config.toml
n_layer = 9
positions = "rope"
qk_norm = false
init = "normal"
init_std_o = 0.0
init_std_up = 0.0341
lr_mult_o = 1.15
MLP neurons of a small language model. Each row is named by its layer, matrix (gate and up: input weights) and neuron, and shows model dimensions 442-537. Each number is 128 + 24 x the weight over its row's rms, rounded and kept within 0 to 255. Numbers have three digits each. A neuron's up and down rows have the sign that makes its largest values positive.
A block is one neuron, or neurons of one layer that tend to fire together. After each block is what it responds to, as a language model described it from the Wikipedia text at the highest values.

L5.gate80:108135127135174100101088111161113148100107104144100131121101123093142168164092129091189125151109128086138106160147135111111105105159129143115110170106115146118124092158157148153108091122177124114091154142137124112135139145143184181103140134170116165145116130091142111083131096101121133130
L5.up80:144107137151127128126117132150198100113156121132131136082115169156108121138123105113123139136096170138121138111133098162133109121110160140115128147109141127131113098138158156125112098090109123115153135155140114103133101143127155140141121119137115144115117141091115149132070139139151124128
L5.gate119:129160182155144130112121136178127160130132133186178099110156089137159084102125111139139095111148121111115122118124104129138099134093150105131107070110094130110108124179110131141135100129115131128119172100114126142151145112125163086130130108152160129136124156124110136131114153149172121108
L5.up119:150139089174126098101120120146180102131141158140122143168136184092128098142111111167137156148143150118156084092180136148101102162150118141117134121095105152127145161119122095107140155076131140139142152124142105146113128099111108138168121123127128144097110135125099108124101106171129088127
L5.gate720:170091134183158136110155131167140154100088133164120104144132126099088159133151150161137107145150147135096142131103116143088111145152143136137128150136055126132116116105109099126108091162106125128143189145176153093135152151140075152172134127150106178133111120124107119149151106156166123095
L5.up720:122165149121149138111131095164159141096121127117135078189152111092113081142111176167142141134157160138133115120157098150124132111149144123137127110131147127119134126119091132140128134145136116117149160123114135083105150113098156108118140107116105161136125164167165139152117131144138100129
L5.gate779:169117103143113115121172123155159138104142116158165117157127146115089117125152121085113137082107156125105146118131151063154135095144138180163128145143112160120126115146152115145157121144141113143149156106190132142144138153134123158162123106097124072146138122188126113163129113115102117095
L5.up779:147112116073121121141106091145161135141135159119099117113151158115138155122157157127139086101109145148120120101150115104111107133153176109087130090114128111147135122149133152174132161130131124104116159162101138114128099144133134104117104106095088140097135113152134133128143085119119118112
L5.gate858:154082129096081116113109122100116155060139126131170124116116142117127138156109112093116147132132157133129133138141125118139136074126103145147139094152082112076124123145118098157121114086164110109155115167161124127128129138146111071142171120105134139139163115127148152131125143109140093136
L5.up858:125093118144124169121131116129159157132123074151101097138161118126110112142116142157121136133081138108099119126177077152113141189200113109124117124139140114139147118124159117117117121151071142100132147099146119083120129121113125135140121104160150132120133095136167141098125122109099153129
L5.gate1051:103131100116101109097087095147085094098116134129154098151142127098122122142108191102077120133099135134092169129156110148123145101124145124118109133158173116165138101098137143076120123130117103118118159111160121127116121097118122083122106132146116110060131149103112185136109105148138142126
L5.up1051:106103138137130145150123127168123144111156107110172105115151093100096110125143104108140114112118124147132157110124091108145108131106126109179120129106099134122148139134154174171106089120146125151108139153122131113102115089122146134166166124074119121177132153138158180074139156112107163176
L5.gate1231:160099133169107131137136144173155111090142100172122114136143078111127158127119140053133153139082159082084130111126078115089126147093128156117094109132153143118103106111133107107104128104160143128115155136181124075145124113101147136153144169119098135107140141152094148134125105132118160120
L5.up1231:137149178146164122091131152134171126123124115132112118129153149143082115125127125142122144135166163121105121144132135107181130087089084102132107084122146134148144104118138090119123129099107110101112124154135146119135129096095139143158188151150124137137165114123118132143115077143102156120
L5.gate1968:147164146189092124163132109161084129137089103167123146115128143123104080130133156160145140115120123155154127152112135109141133138128132117142127144094157170108108118096137118094081103160132101108152159126159122141137146132102166143152087141095150130123125094126110144098179109126141148100
L5.up1968:112103091132103126160109166100123158109148148115158126138147122119147109121145102098150142141121115113136146098138161156122154120082156154100082155138142100151185141117194133115124083133168133135125160144157109087158131125133153117166096133119133111116119209152112101149201090111103145136
Responds to: Topic-introducing connectors

L3.gate1935:140133109173110074112162145137119086123156108117098119085186140184129137137128120163124124160115154117071108150113118114142102128124119166123126136131154131090135099155165076116131104170136085165132139114104135129126093168142133161096151197166132091152099102102146135094121132119143170097
L3.up1935:128177097129073130142136158139109136130118066161130099181150114085067133119133166097119129144128110099114112109128106089122119157080115131152123171181105138110179151162117120137173170117106093084154116133119138099123112165155108091137092165143125133094120116126157089189106136124110107094
Responds to: List item separators

L4.gate46:122142142128084155075132156152128111153103156101115130151157102132075112143125119129160147133174094132122147130114142141093145129166156139103139177098109107127116127115116130103129109156143199138142153121124119141130112168107115137119145132130153135088097168138140148151118147081141124103
L4.up46:136085104195085149078142141155085151175125109102132122161136146124138094150142134106099124130126121113158114138160110102170133105104161142136148179139076152081111123096157170165108143090103103124110138127093174121115127115121162166092114144138123106142126112148132129110118135108124118092
L4.gate346:088148155115129111089136136124116107110120125141144130165060154128092121129117130084163105137118100132137121118106098113137162127148107162115106120135122139115154095150113162128107149129143137085128106149100133126130074137120188154097100131115112166118104102118152124113148144142158142156
L4.up346:131112146111104160099104153143180178115152097166170130173126127121141125121139151123161163134133123129144144110124121122137127117103098139084119144118119150172131137089130144109123120129158163115127126125130137130189131148141125119156113123144120154081142115135166160113175160143167169147
L4.gate1288:114103143137166093120125110124115105089119078169112143147160100157094125165101115119134143113151137119103135125134112136166147122109104137158156138141139114145136112142114103145112136099146156123118167166159125113142117191120114159103119088145125149133163115083117112110162129116092137116
L4.up1288:162129122131131143115164134108145168129199133158117101163133161096150100094110095079159115153116158082090121119149067136134118135120177167117132151082158131128102144155131102166116109104137068127125095131158165167160117109118138097117127126149133114115140136125132167124151122131158108141
L4.gate1341:145109088155136084115136120173087157125139155141097117144179153115107100119166126141124166130098118085121121116128101099145138127145100154119115160128110099110131106128159117123150083141124161108114116137122110126131141116110080169164116106167148152136098158121110127149135134130108126124
L4.up1341:149093126125144096110156064190125155128086133126140134141104141116116126105155111092134129104146145091136111095132104122178165145112148140093101132091151100108129092138144115091157145118119115148141107085105144094131107108138126125145170119128100190111139149087141125141126130100125086160
L4.gate1809:135143154160139105180121133178187116120123132158158179125160158120089114135123149122135113133117082150144102092125130140103104176105129119146136101124143128088137141096128132138090174106119113100130117140156132136146079167113131165186138132118110109083172142122122123152115119131131128130
L4.up1809:076137120124126133139186096133126119128124096118123108113159101139166164134119112128110152102117127109160142127109091084125126146112049138164130111129111121145153109146121129096119133144134125116122101150136086127142091142155121082138148115106127108122117156135123113148101143129097135137
L4.gate1820:111125144124135114141105123080119117096092127159157155120123161125104124143163125107114121150215116138121125110101120140157088136114141154112138124124141132159156100126131098182110141142141115122109141136148090155107117130101116153148126147171163124113123127097147088138167128088126097121
L4.up1820:144091167122118171104177131145150168142131121175104166095149141103154110101128127120132149094136125103126126171141147145153155134130159109099121124131137145159139120148116120135142127132119107126147130120145101134139106106104104150137095143140161133084127111089146117081122121107141084146
L4.gate1841:141124110103138104112142130152133112133114123135153106152122144134086189089200112077137106122086108121151150122104126132126121131099104172154135121128122122138171144146086133124125130127167115100171105125195141114119151129170137125113124089116122090124116170129096164132132108119122129121
L4.up1841:120125165073146109119141154157102112156091143095107156099103128095113089117173129111116092161103125106157158148139117152103094125137152147106114093112091172144102142139178099105103128104115135152098117171116170110095148101139136106172135101148095126107154142127146093197080092093109115128
L4.gate2009:117116137124122126092107126181114132138141113117156123116102135104129104129119134130133120096149136082102138187118151131140099141106097146142050121150138140139107126092101149138113120122113189127119127118137143149114147094126169105125111107178140110099152161096162082124133163088105115102
L4.up2009:133133173100110129113132161103122151114148145129133156164111160115122136101168181109158140153121112106114138138109129092113124138103123169138093132150143096154119126131103136183147166080146097141145182123130136105117132200101128110127097063154139173125109171104167084159124151108104121101
Responds to: Clause-linking words after long subjects

L3.gate2525:089140109135065123105115142153147165113149156148103111171148152167149122140077132093126103101102110127104153145151165112151118097117136166097124122124153099085098151141103186142166141131104095100155181146113124115098111151131131147133124149098164116157116110137140152110139126130132133125
L3.up2525:096100130119104124119115164144148123113154139104093114136106149153137122138090124116139095124056117127107123118098129132132128169123138131134114108100155126148134121122123185098126086123104163116125179150105110108117156112179122135086109176136132124108123128141120131111148109122162126146
Responds to: Line-ending punctuation tokens

L4.gate291:128142129139114072147156148139092112102112096104106164102133144087099127128110134141108136132094135147145107143169151091115132129123150132108143138138164150108105138135158161127109124109131112155104171138122204130167080121140174119140169109085141112132134123126139119116166163115133139076
L4.up291:176130106136130112127105160116159161120120118082132102109091151159117091140113131164174109128116120150126165117112128118106120136117126099098143134176097111118130131143132115133114123111096131144136119110143129134149091143151107111114185166079130154106128108113110119144120177129150127087
L4.gate772:115117136112110114082189159149153105110162136125116118125129129109124125111145133113137093125119129109114136132173128106146135138106149135130148094149147111092165125158159126135125102118120130155107132099149182142155137124119111165140127155123122153091136154073112121068141169115093099119
L4.up772:122082101124138083097153134145136123079140153135115148164093140131146149192107109161139147136112107111142081101140148093121153132124151140142106097093126077152162151183137143142106116131157176121151127139137107076142113137127125135125176138090127142130107132150165151077129125127118108125
L4.gate1573:095183127118136175144091103127150116111147104169109142109111102140120134160101148142104118124112137114131119099123142141125116071135129128135120116134147113112169096145105138137115119126140130158149127104146105105159106114180118087107084148119121164109194120127112160107152130145116161121
L4.up1573:107112108114109081158130147112121079101157111165113140136108141127134127132107115173082157087147110083067100143160134142100100163106162140131110118113131132117105115094162137083112080114115143124142143170127179152137114156153124139132110137097158132112101114158138142151097147133186125119
L4.gate1629:094120156145102098124157104137085123127127085166154083126143108136132131152123111152138190114130159163136113152134165174131124096156211135116081082146159098134132076125121126159107133126087154152140147125114132083143159123087128147099153135075113115076133115083118127090127156138145148188
L4.up1629:140117135130146122135134170146139146136063106059116149131173119137145115176079108076081070108102089099133076144116124106166112134104135124069123129131106156100130144163114155147156105159102158124110143100115122112150103127139142122100121126103144128106099156134113132120105188147145127153
L4.gate1818:153106108128106156141137125135158164124127154151133089105130097109109115114119101152151113118122102113098116175124099121127137123132131125096167129151144125133122103157139164103108137124135132144127116093147114153145105105149141144107141116121122088099155167126108113136067137131123159138
L4.up1818:141104121140158117125143137096153084106180094150104168122118140123120092123130165137130100098108156119121166118138129097213146117119135114097114131083119125145105160186133137103135136093077141156142144168158130102167139081174131132107125152085155149164144127105112126068124094110141128147
L4.gate1935:122121127123106113151117127111084148110135140168139153088117121085145112162112125145132130119100142133109115124164130073092128153108145066113120111117127134158141111130132103166118089089126102172127156111145131087151142155139126093111133152117134158132147119091127112098090138130122191086
L4.up1935:128102102149156099159135135182130150148166153149110131089139092147127112170120127129126106109128137184079125129125133146120168107103148144113145148139138158152137147150167160131172088101106189097184120122104149124132108111186171124164127127104119122142134110117112124131118099182131158168
L4.gate2161:131091150103121180117162094140177134148144164149129137128147079111133146155150138125117100150125145135121106113146140127145134122113155132094128121132137122119114137161115080126092092156171166165122103120145141080106136174153076094129100163136101120122182126125153161141087167148149142091
L4.up2161:117094079122123140129092146096100134141116122131144158144168127159149151113139072142121136134125107081140098149148148104144118119141136070095112144133181147135210114106110164125133129130114139109136119152170143086113143133141143150117093143094145133089121140102133165114136172142107148118
L4.gate2390:120113110120131107144127137117111088089144158119104085163115149126150112170098159158149103139100081145136123148118141106126121120083193140106128138140172094117121114158127124145155116139091128152160156126120149101151123110145152109111088151068127127150140133150131129100110117138140099125
L4.up2390:126107102115180129096148155130103120093152102146113139138122088142138117136156122125151107131080132138123140108133147081131127127125173114069127082156139111099123068138133105140141102120118139137132193153153121089157169123134178110132123123065128105162127119123104130126109106153141109143
Responds to: Block-ending boundaries

L3.gate1279:104118169112164125130133098121151129147129094106153092150136113141143105083130086110133111145146109088130114135142111130092104120168130162093101168116099121130121091125158151126090106132180163133144153130129127109129146149132102100079123140165096118155142091121156124108136094147138127178
L3.up1279:146094114194123142141133088098161145152141137152075139170143130136122111129106133140160136128160097165151130127141147113117103145117080147127128105144153114128134119108084113174114116135118130136139121109142142149105107144159144130104123123138111135084114101115115103097127164126127117114
Responds to: Decimals and table cells

L5.gate314:197147124125112137149132124111143142151096129096131159172143125113128149118143142128123113122108129130126111080115082079093117097121148088111152093097094114115107145139142127137133143138136161076147124138153127121122099131069133143077132148157124098167176099098134154150116130082082123133
L5.up314:118126102143132146127152079109115128151090093047154106080144157099131188120118163104129114162151168123127108153159070133113123176120110115131084141130130135134130138144118135133106083109134135112142186109160187101089123131099100111124134149118124116089158105113125126136182134151089142096
L5.gate473:112126152122142150129082058126119107141155121126097123117111153156114107129143150148126141125125134105142088129167143120091128165124126139139124102137154127144132087125088120185145116087114064149125104140153160153135103138100123145144126160128139154113105140119130099127109125106107155078
L5.up473:153135112120138144109085135095196118143135141120160129125138139146124141126129099148140105129110140132155150096117147125069131115134121128138141125168151107112065112087160120145146112122119128072138106109150092158129093173123142142121139134155159197112162147114169135142137107117123093076
L5.gate964:168091170124117130135116123130132100173147098121112149117165150109143144117109106125133126138126126110119136145134121105118100097120163172125083128156133144153111100128121096140127113112158146123064173146164129147159105133137145114137141098135177124126123140160170122093129099146112077125
L5.up964:159087153115087099116129141148112114164103087140129117090159120145143124129148129120148111169088167136124112125115126096132091117121136159121136119100092150149115077171122119096134132076116141104116120168145130173138120138096152090141146154171105096162103099166084107063140122132147119119
L5.gate1036:124145127081138166135151087161140123189108147111120146154153144138109134135160109156172094163153125134132108091116128123117154104111153128085148130197171136073134141149163131084145128097126099167083123111121107135120138183127125145143152098146146173131101163088117118111167156157110149117
L5.up1036:121160133154153108079133168126150116163133086141113078154121114158101124045178166120115140159092124151109097121144117138094154149124120131147080089149134112136151105130094154094137067106115124132139136139144108133106148105162113170141154112189159127085151111137134134122158166108154090128
L5.gate1178:116154145146155113130169101108120088158093145112120143103119089162147079138123149173146134064111104135115111147149121125129134121169120154176131142151112129111076108139092124124145158144104136120119129110150202134090100117118118165102159152123118128107113154120161131147124134123159153153
L5.up1178:146101115126098144107111120105126131146118158130169121142137104109145089131097105132140142096143111185124140102101137097159150110138128201152118108176164157147131122067154159100102120134125140128146118141154110133156115143121082082109099117148145129121132142121135131112158202140164077092
L5.gate1238:112139124127126151141119143122094139134082095143093145128154146119142073142157185148121150116112135126114107154124151125085133071124109093102153150103109092130138128105126162103157147169149166114130156101129188112135122145121105111093106111125155163147164132152129083149108148139166131104
L5.up1238:132157141119154119107127113118137131187119149108100171131111144100144126140126129134086127113133118147118103102113168151126100124119125156146062118104100163123159100148139136135140145097117115124116122105107117144108109096143119104148125141140112110132108207116111106133134109155126103126
L5.gate1544:155136157130116076066138203127079130131167133142117136073152135133096108136126137151140127139147132135132118088113085126134092123164153154107123137134103154140138137116172167139135122136079138100145124146161102143156125133127103112135136137100124154124152149121135121150136114188166143141
L5.up1544:145130155094182134172130124108144161172113096144136131160130149141169136092145137144138107126142162125163170129154101138121116150136096167144145124117126146085116119110104095122132089116157127103109147110120119131148104136142114137101128128127106165137129116062121124138129096162146134116
L5.gate1606:107092099136104106125089113094071117135114087102120096115119149105168137109153128176127152182119124138122183116096112106142149090159133149112175126158146109159096117167132123101162158121077161125089135142141173141099132140109165125126108161091150111107107070129139141119168138116153159123
L5.up1606:091139094120143181145084134082119113144166122151169076157101118144123121154133101150135129110109118098143131112154119162179109105155131107130150187136165135096171131089104155138120098125103138146096098118128114139155167094136126146147157119109164139147131116100140125135105134126152121139
Responds to: Upcoming statistic values

L4.gate239:111122153100113097125128139183118147151140111147169107162119121116147098136111149106172131129133095200163138107168136137136118134090138135130128120135116122148168169138114138132110139149115101092135091123147118154121124136111080125108137152147151104138122086141187135136144138109111117160
L4.up239:125076081103116118163118102119118116139133139104061121122122124078151161122123145170112120099135144099124143124153173120111116129145138081074134131102110116133143120133143122136111143121112113157112160095152134135161128118136116112130103123113139118136136110113140111136134152119173150156
L4.gate284:081123157111111153131135156145138131141119085097141114160107142118135139107102110120147070122109145138149124168110111150123146052123159151138115120145124089134106124117111114140128155082119114122154108154150119139157172152113145127149105132114120163109117154090183138117110159095134120147
L4.up284:147127153139143128125141088112130119159143135129111155111143081130075163132116168122112074113160130132134150103110119120115138142127131155158081133109125102139143142129111158137083168125125138159100115099099138091133145141143140127106133104114114127103142096110125138140140131129103089141
L4.gate542:150139109121147137114145149157120145130110113146159131134163144150146141126093089122137085092096122126135116142074120133158102142105119106138113142171102100109144110089168104126083150176112113180097116087147138105095130171145163130129122158149108163132135128097134160118132130160162131130
L4.up542:140172140160114073135132073118117134150094162144145081134102139163136179115143158110120093140124113131168146149085083151115082166093121130162116156091148137154164151117134162139122075111104118139112180099153192103132172111146096113122108140087150130107119148117122119175061138133120104126
L4.gate761:085142122163093130122149094092167128113111118102106144126123162169135110117098163099147098121139177098114147119134117125126103140109103136123138155146134136147140132167126193122134119148141156129156126148110097167140156102129102105132118146156127166088129131128087116145139134071083130152
L4.up761:117152093101136121139163135155144151121140125110137142134095123175169133133138081104137152143139110157158159115141139113117107147144126058131106191147079126148124150124130129181116111071140135155141102143145108147124153115186132147118117111157129163140146089125136132160152122139193138097
L4.gate1387:145139157127104141129122088120121154149097116125117094167127077050125130135162139090129134150137164130087102113117126176142143114108060137150083147142144102133124139193100069147116122104140137139171116132141113152145141121118198145110137196124137113139124096116110114149115148133104104165
L4.up1387:121142112126144133108122099089127118147132144135099098106138107140160166084149132135146137114119128128140147150116102128173090124118065114137163109126076112164141140151137112130129116133114148112131128139120159118106113116088090119092113087128090121116106179131098188131125144136145106143
L4.gate2253:118120140141071177155085130140157132161141181123122165153128138153137125146125090122199064121136158117137105151108100128087141123133121107131153169151096123131110142129088098121126134125089088146127115148132163121144118126121124081092115092086106151110123120118144094115126088080145119126
L4.up2253:094119125140134147106113142121139114130175117097128138140174122076104139189100137137124143096132129147143143103147168106114144058148136111117116187157160119166115114151101116089164135141164137088117107153103113102176141135145096126152120125147152094106127138132106136161133165096147124114
L4.gate2316:122132093143099153116145150103172178173143123136163140127130133170107107128153115147161131109135145138146116140154134118110104129123133113166105123087133090143134091139092114106168160106117116120146121076094148117121106143129087121114134129109106152097160072157093133125118151076121110117
L4.up2316:145099139137098109168109080109131095137124176157126142067157103119112098144130142120110112133119120120111053094118109137109140130096113099138124116116127115117144124159097115122086124139124144147134105181089171122156113104109133136147114147139129146115147101109097101136123115128181115094
L4.gate2343:145082119095129158164128105113103117124179155107086092116106157119137124171110103160128091165171141149138148084152134098127092105095142144104165139134114116175131099131129154170132148132099109096150135127145081157146139138124126089087151160177160123153124102141115147091143118136137119085
L4.up2343:127135165119137117135164109089102107141147129094095109122119135102077118144106173139126102153134137176125110106163126114134101103088129126163096139122142140129107113129104116086092162096148131126148119144131105099133146127072123125140079106128154147147138114158119130118137126118117132070
Responds to: Statistical table numerals